Weights of a small transformer language model.
Training: a variant of Adam for these matrices, 4796 steps.
MLP neurons of a small language model. Each row is named by its layer, matrix (gate and up: input weights) and neuron, and shows model dimensions 16-111. Each number is 128 + 24 x the weight over its row's rms, rounded and kept within 0 to 255. A neuron's up and down rows have the sign that makes its largest values positive.
A block is one neuron, or neurons of one layer that tend to fire together. After each block is what it responds to, as a language model described it from the Wikipedia text at the highest values.

L3.gate55 [106 128 134 169 139  90 155 137 146  94 140 136 107 118 117 127 133 143 114  97 136 114 115 105 120 123 114 162 122 133 105 114 142  74 105 115 113 162 198 115 150 145 183 134 102 113 126 126 166 114 133  97 140  99 145  79 108 116 100 140 146 137 123 111 127  83 139 112 163 134 116 142 138  89 155 135 123 118 180 180 141 150 125 146 155 169  79 157 139 143 143 167 101 132 155 155]
L3.up55 [129 143 112 123 139 142 148 114 108 119 141 119 115 135 101 115 129 137 140  99 111 137 164 137 163 145 158 139 126 121 121 150 124 138  99  87 153  99 130 138 160 109 129 118 133 146 141 180 117 111 160 186 125 120 144 122 177 153 144 155 131 139  96  92 128 140 129 171 119 105 168 175 127 108 142 148 146 132 166 141 129 142 131 104 121 133  99 157 134  82 128 146 113 116 156  92]
L3.gate253 [115 168 119 146 138 106 145 143 130 148 151  72  94 204 146 133 138 127 144  85  67 183  92 153 139 158 146 121 128 124 161 151 105 120 135  78 131 111 131 142 148 121 168 124 144 148 108 142 174 134 180 149 123 104 147 148 119 117 129 158 140 161 102 161 104 121 119 171  90 139 114  94 121 131  97  80 130 137 139 116 152 130  80 139 133 135 146 124 142 117 125  82 180 130 121 124]
L3.up253 [141 104 131  86 102 159 167 146 141 128 172 119 120 137 127  78 107 115 167 139 109 144 128 139 136  84 127 119 105 142 153 145 129 141 108 115 173 179 162 114 105 126 107 110 154 156 132 152 152 137 147 142 137  71 155 138  78 133 133 136 131 141  65 113 117 104 117 115 118 113 122 158 100 106 143 108 135 102 147  97 150 102 156 109 101 104 129 153 149 134 202 141 143 139 154 120]
L3.gate490 [118 134 104 111 143 163 147 122 124 163 144 127 129 114 126 137 138 121  83 160 156 133 116 115 139 125 165 135 164 122 136 104 135 144 150 147  96 119 152 169  77 143 110 140 123 126 142  81  89 157 144 109 119 124  78  87 142  77 149 110 140 111 154 104 139 145 117 110  78 134  94 148 161 131 137 167 157 104 125 143 171 126  71 123 133 131 100 127 110 141 106 136 112  73 118 131]
L3.up490 [164 146 156 122 123 147 143 138 140 107 113 142 158 126 150 115 134 106 146 143 136 160 114 122 148 132 117  91  97  96 116 132 153 141 105 118 112 132 161 111 110 143 140 150 115 136 149 158  91 123 104 139 130  95 143 118 171 113 127 104 124  90 129 135  95 146 152 107 110 116 144 111 152 130 143 137 117 163 106 115 173 121  83 116 130 125 134  49 121 162 126 150 117 126  93 132]
L3.gate683 [116 126 130 144 121  97 135 107 126  80 138 101 125 123 145 139 128 111 133 132 134 157 143 126 138 120 131 118 135 123 167 124 109 133 113  93  88 107 160 122 107 127 120 152 148 146  70 110 116  90 137 130 146 106 171 145 143 108  99 104 116 132 127 117 134  91 109 122 140 155 159 104 160 111 113 132 168 151 148  81 154 102 113 121 130 111 107 142 124 171 141 150 102  82 106 128]
L3.up683 [101 132  67  97 134 153 172 107 166 107 151 131 154 127 179 130 175 135 150 165 108 135 153 119 100 160 108 119 101 138 112 102  82 136 124 151 144 107 140 122 120 156  90 153 141  99 127 103 128 127 133 147 104  86 152 142 150 102 104  96 105 167 120 152 109 105 138 146 164 132 120 101 130  99 159 143 120 128 151 103 122 136  99 156 116 102 134 124 124 159 111 102 134 144 116 120]
Responds to: Digit zero mid-number. The digit 0 inside multi-digit numbers, often right after another digit, as in 100, 2002, 1850s, 5000, and in table cells.

L2.gate159 [118 121 138 137 123 128 108  88  75 131 112  94 127 135 137 160 128 157 133  85 147 114 132 137 118 157 131  99 130 147 130 145 142 124  77 130 109 105 165 136 107 180 140  97 139 162 123 163 151 148 117 111 147 124 132 129 156 115 168  92 159 132 118 170 198 129 130 135 124 148 106 105 122 143 155 174 112 118  61 104  91 121 135 170 149 124 125 127 144 127 125 135  99 110 150 121]
L2.up159 [ 93 161  99 156 124 192 161 122 180 128 146 112 103 186 164 166 127 139 150 123 157 144 132 140 121  87 134  55  80  89 119 142 147 137  75 144 127 151 132 153  89 150  91 131 147  93 143  84 124 152 134  88 100 142 167 139 102 130 164 118 125 146 144 121 129 142 121 127 116  94 142 137 132  96 140 164 165 127 105 123 167 128 146 178 129 125 106 143 121 127 124 119 144 145 104 111]
L2.gate648 [136 108 151 159 109 128 102 116 128 133 128 106 127 133 149 139 136 143 123 105 163 101 120 163  85  92 158  84 105 100 136 179 158 151 148 137  96  90 103 120 110 152 101 117 126 134  93 107 139 144  88 150 110 108 131 171 151 121 126 110 174 123 139 147 141 114 141 142  88 168 102  97 150 132 111 106 168  95 149  93 115 149  90 128 114 135 136 137 128 128 140 134 119 110 123 113]
L2.up648 [104  88 146 143 101 126  77 127 115 117 101 129 178 131 100 164 130  96 140 124 128  88 140 143 147 117 148 103 132 104 146 166 168 117 147 117 106 107 129 116 114 173 131 125  88 125 143 132 129 117  61 114  98 153 118 107 113 123  98 150 101 105  65 109 112 104 134 115 123 162 134 107 109  91 115 154 180 111 130 156 109 117 156 152 138 107 126 132 130  82 151 120 101 119 132 108]
Responds to: Verb after sentence subject. Finite verbs and modals right after a clause's subject noun phrase, such as is, can, may, did, competed ("the main goal of the mission is", "overuse … can").

L6.gate77 [139  95 119 158  92 127 118  82 125 130 132 112 142  94 167 131 111 104 109 126 148 128 139 115 147 128 124 137 100 130 126  92 141  94 113 109 128 112 111 128 112 136 104 134 148  83 156 134  89  62 137 118 126 155 128 108 123 116  97 117 106 163 117 110  97  79 110 112 129 125 118 108 121  81 125 146  91 142 175 163 138 120 144 122  78  94 106 134 131 100  87 145  99 152 152 113]
L6.up77 [132 148 130 142 190 134 134  96 134 121 144 119 164 133 120 166 119 116  74  97 112  99 143 111 128 119  90 154 133 111 134 150 107 125 134 107 100  75 117  87 138 132 136  88 104 141  96 115 106 121 127 106 154 143 105 135 163 144 112  86 126 150  94 117 109 118 111 141 135 128 139 153 115 118 124 141  82 200 150 110 132 119 145 149 146 104 128 127 155 135  65  63 139 145 134  87]
L6.gate84 [171 146 133 147 130 139 150 102 135 136 117 142 131 154 160  69 207 104 161 104 132 110 109 113 106 132 151 159 154 155 127 105  90 137 122 136 145 157 171  86 140 107 116 116 114 102 116 109 149  65 118 153  88 122 137 152 119 133 108  81 108  86 105 110 159 130 160 118 110 122 123 123 116 116 104 141 125 125 124 121 148 147 129  97 172 129 130 129 140 147 156 128 153 136 151 130]
L6.up84 [154  89 140  88 167 105 171 129 132 125 143 140 132  76 119 122 115 126 120 123 135 183 159 125 111 114 138 130 132 103 101 100 121 130 167 118 176 148 135 125 126 140 111 108 148 117 148 100 140  89 149 126 149 167 133 226 122 119 138 124 116  89 122 118 150  99 128 118 123 167 118 139 158 155 149 135 113 114 127 129 129 101 172 132 118 107 119 126 146 124 201 161  94 118 126 164]
L6.gate283 [137  91 103 115 149 170 131 100 111 105  89 124 143 153  75 101 123 137 122 175 122 187 142 119 130 128 136 148 172 130 105 145 154 155 142  88 110 146 114 146 105 121 152 151 126 120 129 148 132 176 107 105 117 135 151 126 126 127 111 125 138 129 165 153 109 104  99 105 109 112 124  80 156 124 132 125  83 107 123 147 131 156 135 138  92 116 131 140 114 153 122 104 153 169 165 113]
L6.up283 [109 123 114 161 140 131 161 130 136 105 125 155 117 170 140 141 132 132 114  73 127 135 128 127 130 136 126 143 143 136 130  77  90 129 178 106 131 104 144  92 128 151 163  96 104 116 121 184 178 109 115  92 159 113 138 119 151 123 118 139 136 109  92  99 153 123 149 112 115 139 112 124 134 134 135 142 149 126 145 101 157 101 141 147 126 179 129 121 153 137 152 176 118  81 145  96]
L6.gate315 [111  94 133 149 134 123 111 109 111 114 119 126  94 118  97 106 145  94 145 148  77 138 131 121 104 123 138 130 148 113 155 161 118 166 129 100 153 133 154  89 134 134 133 104 152 134  74 107 138 161 110 137 140 109 114 118 129 185 151  78 123 140 110 172 141 107 142 115 114 120 127  92  99 149 104 125 107 213 139 146  84 135 131 137 148 129 114 119  76 102 142 135 117 143  97 154]
L6.up315 [129 177 123 139 117 127 145 105 116 134 124 142 115  59 125 101 136 139 129 133 152 160 166 131 130 104 160 118 118 165 119  90 103 133 103 145  99 150 143  68 109 146 123 128 154 162 142 146 181 104 112  94 180 136 142 130 129 113 204 129 135 116 161 102 115 162 113 126 143 142 130 124 140 161 146 118 174 143 114 152 134 111 118 141 118 123 142 100 171 143 119 113 187 132 104 123]
L6.gate506 [119 150 101  96 141  86 120 148 124 140 146 152 164 154 160 133 153 124 147 134 114  99 100 139  91 144 116 139 127  93 149 111 173  94 111 165 152  94 100  96 158 117 108 153 108 120 149 100 131 167 126 131 158 145 123 149 124 134 146 110 153  99 123 114 141 129 119 140 106 100 126 148  81 158 114 105 135  74 103 121 106 167 183 121 130 133 154 120 148 130 170 111 115 126 174 100]
L6.up506 [140 101 130 121 126 126 117 148 119 116 123 139 161 155 174 120 101 139 143 106  72 183 138 108 134 135 102 131 172 123 200 154 149 147 121 148 107 148 100 111  78 159 134 164  96  71 145  95 147 140 127 133 145 110 136 140  92 121 159 192 152 146 140 147 102  92 118 123 109 135 117 116 117 139  99 133 145 138 113 120 140 130 120 112 141 148 152 117 104  94 143 102 140 124 156  61]
L6.gate571 [147 159 152 127 100 124 123 114 125 119 132 105  89 156 129  88 140 140  72  99 136 149 151 131 143 159 135 160 115 150  98 101 190 105 121 115 152 143  98  96  95  94 100 151 118 156 107 147 131 145 124 120  88 123 135 181 150 121 144 135 125 152 177  94 129  96 104 117 101  80 147 119 113 160 124 128  85 112 116 140 102 164 176 168 136 142 167 117 119 113 165 143 151 139 124  96]
L6.up571 [101 141 132 107 102 144 118 111  93 118 202 145 135  98  95 110 139 123 124 121 104 186 126 123 141 122 142 112 152 138 119 132 130 127 122 125 171 156 109  88 126 106 142 106 117 145  88 141 120 128 100 157 141 134  85 156  90 137 145  99 145  95 126 121 142 148 124 169 158 114 142 168 130 127 128  99 130 166 101 100 107  94 116 108 127 122 149 131  93 100 137 144 137 160 169 159]
L6.gate622 [107 149 133 134  96  86 158 162 148 117  86 123  92 162 130 162 106 150 139 115 125 160 136 133 141 148 129 177 106 145 114 101 107 108  99  81  85 125 133  76 127 126 139 156 130 146 134 104 121 112 114 126  98 104 113  98 153 165 116 110 172 140 131 142 153 174 153 133 152 118 115 123 111 148 121  79 108 103  96 128  91 136 132  97 120 175  78 114 111  93 117  96 132 105 117 122]
L6.up622 [ 77 113 116 156 121  88 160 121 149 170 127 127  87 135  98 107 153 121  84 118 132 114 117 112 132 119 133 106 131 128 141  87 117 156  81 151 150 147 115 198 114 156 168 127 151 119 135 136 124 144 131 141 183 115 144 129 149 138 132 191 117 116 109 132 102 126 193 116 163 109 101 103  83  83 146 143 136 132 127 123 134 151 115 105  98 122 116 140 121 140 144 112 126 107 154 133]
L6.gate629 [136  92 144  85 183  97 128 109 138  98 157 134  97 156 173 113 134  93 119 127 123 135 162 112 140 104 116 116 108  91 110 124 150 139 140 125 134 116  75  92 123 150 135 138 121 100  85 106 131  83  96 136 137 119 115 152 112 149 138 123 159 142 102  99 119 117 147 104 130  98 165 123  83 116 160 120 123 156 128 108  81 116  93 131 181 151 142  95 143  95 143 143 139 127 118 179]
L6.up629 [107 122 115  86 140 113 144 113 130 157 136  80  99 127 112 150 156 113 125  89 170 149 145 121 119 114 172 167 133 152  74 163 132 146 113 136 160 161 191 103 146 142 132 151 106 132 127 145 123 120 139 134 141 127 134 129  93 132 126 126 146 131 130 123 120 107 137  91 113 116 134 119 149 150 128 122 104 156 134  91 105 127 137 129 146 125 116 146 140 160  92  90 126 113 145 100]
Responds to: Abbreviation periods, number digits. The period after abbreviations that precede a number or name, such as No. 16, c. 1870, p., St. Louis, and inner year digits like 19(8)9.

L2.gate5 [111 127  89 128 159 136 167 162 186 114 154 107 141 119 120 108 152 110 142 150 136 111 150 174 121 111 153 102 125 121 129 134 194  93 125 169 165 146 146 133 145 138 153 167 115 120  93 145 113 102 181 122 145  83 144 124 117 137 121 117 120 168 109 134 139 104 118 117 101  82 138 164 149 124 116 162 189  96 162  96 116 159 155 161  84 116 175  75 139 154  89 142 139 132  82 128]
L2.up5 [147 133 134 166 148 128  81 149 136 114  52 152 127 123 155 123 103 116 131 100 162 148 130 130 127  36 101 123 113 143 158 108 164 108 109 123 154 138 115 136 123 129 129 150 167  78 118 141 114 130 101 134 159 148 133 128 134 135 131 138 129  92 147 127 136  91 129 141 123 133  99 130 174 140 141 126  89 155 134 151 126 121  85 175 139 153 147 104 121 125 103 120 155 175 158 115]
L2.gate542 [153 159 124 171 154 145 136 151 162  88 110 139 149 141  52 133 173 119 145 157 171 161 154 155 110 153  98 128 126 120 120 161 159 114 124 113 150 106 121 139  99 141 150 144 147 124 138 156 150 114  93 123 177 137 102 131 169 124 145 140 126 144 148 132  79 131 115 108  81 120 145 145 141 146 140 115 114 150 116  81 140 153 106  99 126 132 139 133 126 151 123  94 159 160  85 161]
L2.up542 [102 171 143  85 130 137 114 175 108 137 110 154 161 150 135 124 132 102 147 122 130 118 132 132 116  77 160 142 125 138  96  99 132 152  90 176 110 144 124 108 117 112 182 151 115  78 135 136  78 128  89 149 139 120 120 129 167 117 142 131 132 132 164 144 102  81 156  72 157 114  89 131  96  91 121 143 111 135 177 125 128 164 148 109  90 104 128 148 172 116 163  96 113 121 112  96]
Responds to: Decimal and abbreviation periods. Periods inside numbers or abbreviations, mostly decimal points in stats tables (61.18, 0.429), also initials and "No.", "c.", "pen.".

L3.gate141 [114 111 125 141 104 123 142 119 117 170 154 106 136  88 132 170 114  95 130 133 130 103 139 174 157 111 112 146 153 129 128 176 105 125  99 109 104 108  96 127 151 155 111 124 137  82 126 104 117 140 133 120 142 119 111 131 162 140 121 125 157 181 104 124  54 137 166 132 112 125 146 132  95 102 108 117 165 148 121 135 125 150 111 126 150 119 167 140 143 121 153 127  96 162 109 129]
L3.up141 [126 106 138 156 150 101 137 118 134 138 115 139 159  63 119 119 110 154 120 135 145 115 117  97 136 110  60 140  91 157 177 160 113 122 132 108 103 138 117 161  94 164 139 134 126 194 141  98 126 141  64 147 181 128 174 150 147 135 114 115 146 132 117 129 134 137 159 128 133 146  86 118 139 140 145 151 183 180 136 140 146 137  99 161 104 164 119 106 150 164 155 104  86 156 134 180]
L3.gate437 [113 139 152 136  96 137 120 125 133 141 138 137 140 175 133 141 127 133 131 122 121 123  87 166 126 112 154 155 122 130 142 133  82 111 124 130 131 101  83 154 144 110 140 111  92 126 108 101 121  89 111 171 123 163 119 187 136 196 130 108 104 149 144 139 147 112  95 166 106 117 114 122  80 135 110 127 146 116  72 127 123  98 144 117 143 152 127 116 143 177 147 162 101  89 120 112]
L3.up437 [ 94 124 110 113  94 126 135 147 160 121 138 135 103 151 155 206 106 105 140 132  67 109  95 135 124 105 132 170  92 106 142 168 177 141 121  98  95 116 135 166 146 117  82 138 102 162  83 138 140 130 118 176 110 110 124 183 101 138 157 183 106 117 174 162 113 138 119 166  86 151 120 148 134 132 128 103 110 157 115 126 115 130 118 120 115 168  93  90 121 143 126 100 115 131  82 142]
L3.gate455 [162 118 137 104 123 117 125 111 111 125 141 125 169 157 176 127 126  85 141 112 147 125 139 127 111 129 136 123 152 132 122 144  72 115 124 140 106 127  78 102 114 121 145  93 142 138 133 124 102 130 127 119 111 124 131 137 134 158 111 152 171 167 124 151 151 125 135 116 111 130  91 149 133 131  97 101 128 163 100 106 132  98 131 131 138 121 110 147 121 166 130 120  82  95 101 131]
L3.up455 [125 124  98 156 135 157 106 132 136 155 179 151 143 115 152 156 124 128  60 107 124 104 125 136 150 138 103 128 121 113 179 160 106  91 103 118  86 123 114 119 145  77  95  99  57 133  96 117 119 154 107 145 126 130 151  75 139  99 118 170 159 101  94 109 117  91 103 129 128 138 149 138 112 124 139 127  85 115  91 117 111 114 165 145 103  81 126 150 121  77 102 122 162  89 100 141]
L3.gate472 [114 137 108 133 109 119 126 130 108 157  77 145 148 109  94  98 137 126 130 119 110 124 130 185 122 117 103 131 104 130 120 182 142 106  82 152 136 136  72 152  84 135 121  91 174 138 123 164 126 115 159 184 102 115 173 155 106 105 105 126 137 132 103 154 156  86 115 137 111 129 114 153 109 134 101 131 109  90 140 135 144 123 120 135 116 120  71 122 132 118 147 149 109  93  88 147]
L3.up472 [148 103 111 144 117 143 133 141 118 122 139 163 102 160 137 177 146 128 166 137 131 103 113 129 122 105 132  96 112  99 113 129 164 105  95 167  95 131  84 119 181 103  78 148 155 162 103 118 144 111  95 111  91 118 105 119 111 131 106 178 119 119 158  93  97 108 118 114  91 137 162 168 142 108 123 143 103  87 120 109 132 121 120  85 116 138  81 137 124 175 131  89 142 113 176 156]
Responds to: Finite forms of "be". Forms of be and become (was, is, were, are, became) right after a sentence's subject noun or pronoun, as in "his body was", "it is".

L6.gate13 [119 114 125 122 174 118 134 137 154 172 119 119 138 129 114 118 128 127 122 125 107 109 110 120 111 126 156 141 156 110 146 112 141 110 117 146 171  88 126 142 121  94 107 115 112 151 132 133 128 111 135 122  81 112 104 102 156 173 132 164 130 167 110 148 140 115 141 129 158 137 128 172 126 149 101 145 101 130 189 143 127 147 106 131 136 130 113 137 115 102 123  49  56 133 145 104]
L6.up13 [100 146 127 122 131 119 114 113  93 154  93 129 139 169 132 135 111 141 122 127 138 123 104  80 118 120 147 149 122 128 156 111 133 129 111 147  97  88 143 120 115 118 104 164 138 114 137 160 129 138  90 111  73  97 127 118 110 141 159 136 100 135  98 105  98 104 142 113 122 191 135 166 139 122 126 108 124 131 132 143 147 147 119  90 157 156 139  93 167 109 123 120 139 110 167  87]
L6.gate14 [162 148 174 121 126 166  90 117 150 133 190  91 104  72 144 118 159 132 134 108 138 158 122 147 100 127 120 135 106 136 113  95 109 182 118 192  92  97 149 120 121 107  95 134 165 138 150 135 124 163 100 140 107 133 129 122 124 134 105 108 134 155 156 125 133 146 121 174  87 150 136 171 131 138 116 127 134  99 164 152 122 130 103 156 121 140 101  97 129 145 147 135  84  84  77 118]
L6.up14 [109 153 133 161 131 134  87  79 112 116 112 111 153 152 187 117 111 147 101 154  97 132 154 154 132 111 110 143 119 179 142 162 161 143 151 118  96 113  89 140  84 149 110 127 131 182 125 124 147 128 124 165 101 142 139 136 149 136 101  88  78 110 130 157 125 128 125 166 104 136 115 133 113 159 135 127 168 130 118 113 139 101 136 116 122 136 126 139 143 162 158 125 151 140 106 106]
L6.gate154 [121 131 123 140 139 129 116 144 143 166 128 121 169 159 122 116 104 109  88 105 135 124  89 177 119 100 110 138 112  94 169 165 152 125 124 128 120 135 138 162 157 137 105 111 127 123 150 122 149 150 112  88 135  91 109 157 138 133 116 132 149 128 147 145 114 143  79 167 111 100 119 113 138 109 129  76 150  99  75 119  95 121 124 135 139 157 142 148  80 168  94 121 167  90 109 168]
L6.up154 [142 134 109 154  78 117 126 114 138 150 107 101 157 145 144 146 123 126 158 166 132 140 175 161 114 136 110 122 136  86 126 180 132 116 141 103  51 137 163 104 115  98 102 102 113 141 135 159 120 152  97 179 122 109 103 175 106 124 104 106 143  99 153  73 110 167 157 107 155 121 144 115 109 121 132 109 127  80  86 133 122 114 116 121 117 163 145 131 119 116 152  75  95 104 102 131]
L6.gate259 [109 141 158 103 186 141 104 106 173 188 141 144 151 163  91 161 111 109 151 113 160 118 104 135 140 110 150 124  86 111 144 118 164 124 142 126 111 105 162  93 139 103 131 149 166 113 100 141 125  99 172 111  96 108 133 166  85 102 166 133 142 123  92 160 108  88 103 160 102 125 103 152 120 125 106 151  99 145 138 126 113 112 112 154 123 118 153  87 148 189 134 133 112 113 128 140]
L6.up259 [110 157 123 158 128 152 127  93 126 142 134  97 131 129 110  86 113 128 138 125 118  99 132 116 124  79 131 137 144 103 143 136 119 108 152 152 150  60 109 156 113 119  87 120 132 116 144 150 138 130 112 134 134 104 147 131 143 145 141 148 136 146 131 115 169 134 131 115  64 123  94 171 109 128  90 138 103 174 152 123 137 128 113  93 183 114 166 147 105 128 112 141 108 115 156 157]
L6.gate295 [129 154 165 164 147 131 124 162  96 120 169 135 161 116 180  64  96 141 117 133 144  79 125 169 139 109 123 117 135 168 119 115 120 147 143 160 148  93 119 163 169  95 156 121 102 123 126  89 106 104 104 107 134 127 132 109 160 110 120 155 109 105 126 121 120 101 153 105  97 114 115 167 113 139 132 165 131 106 166 137 160 146 130 154 100 127  92 148 139 147 131 122 106 132 143 114]
L6.up295 [134 135 115 119 146 143 146  99 119 127  94 138 155 117 126 130 142 129 139 157 131 155 158 145 128 136 126 140 109  74 125 140 127 113 150 119  81 118 123 118 149 104  97 169 109 118 126 127 114 161 147 135 124 133 122 114 142 141  82 139 135 164 151 145 126 133 188 190 136 167 162 130 149 118 107 156 115 131 128 107 156 140 104 106 120 127 141 154  94  96 143 137 105  75 112 151]
L6.gate407 [126 187 107 147  83 116 157 117 152 149 102 115 137 126 146 142  92 128 160 124 126 131 120 139 149 131 147 148 103 170  80 104 111 128 138 139 131  76 127  93 159 133 109 123 133 126 100 129 147 131 113 156 124  76 123 121 142 124  85 138  95 128 128 102 108 138 105 129 115  69 114 120 145  90 114 132 160 113 153  98 179 148  73 148  92 116 137 116 149 133 133 125 145 103 120 109]
L6.up407 [136 172 124 174 141 136 113 134 175  76 162 104 149 112 156  92 151 125 137 137 143 111  86 146 136 154  86 129 108  96  85 140 117 127 146 125  80 178 112 136 177 120 134 136 128  75 117 106 144 136  97 176 133 127 125 146 120 122 119 102 100 127 140 121 125 153 143 119 117 129 116 155 183 143 131 121 122  96 118 101 129 108 103 133 139  80  83 141 137 113 122 105 125 117  65 101]
L6.gate501 [101 179 108 143 174 125 152 106 129 136 119 111 144 128 117 109 126 137 111 153 110 157  99 170 145 146 122 116  50 180  99 108 165 103 152 176 109 127 132 145 158 159 106 125 101 113 130  83 148 141 119 117 133 134 165 113  91 136  80 100 148 149  98 121 153 144 106 123 117 111  76 129 133 153 111 124 137 113 117 131  96 102 163 134 130 108 111 128 147  99  67 109 101 119 156 174]
L6.up501 [110 158 151 146 102 154 107 121 144  99 171 120 127 118 111 129  92 111 137 128 112 131  94 162 138 141 131 163 112  98  96 147 112 132  72 139 125 130 108 123 132 118  85 164  41  84  88  71  78 140 156 110 142 137 157 122 136 127 135 163 167 106 100 159 153 133 163 124  65 125 145 157 145 128 101  98 149 104  93 134 137  99 117 132 141 144 131 142 114  47 128 127  95 141 138  89]
L6.gate670 [146 107  96 136  79  97  86 104 117 170 128 110 140 131  96 101 117 102 143 120 131 114 115 137 128 154 102 106 103  83 138 115 102 133 149 163 104 124 113 135 165  83 140 157 120 124 124 101 132 148 111  76 125 131 145 130 189 128  91  95 137 145 129  82  65 159 123 158 126 124 104 131 106 104 122 104 132 138 153  58 130 125 111 118 147 128 118 118 133 162 127 149 116  87  82 156]
L6.up670 [ 94 112 169 195 104 144 115 155 158  93 137 138 143 142 100 122 135 135 129  97 124 151 159 127 126 146  97 148 125 172  78 164 109 119 149 109 110 103  82 118 125  96 135 146 141  95 108 138  80 143 167 112 193 136 128 156 107 138 161  95 100 121 153 118 113 111 117 160 136 141 132 155 109 150 129 141 122 149 124 138 121 116 123 108 105 122 154  89 150 126 115 140 136 139 151 131]
Responds to: Main verb after subject. Finite auxiliary or copula verbs (is, was, were, has, would) right after a clause's subject, especially in plot summaries, e.g. she is, they are.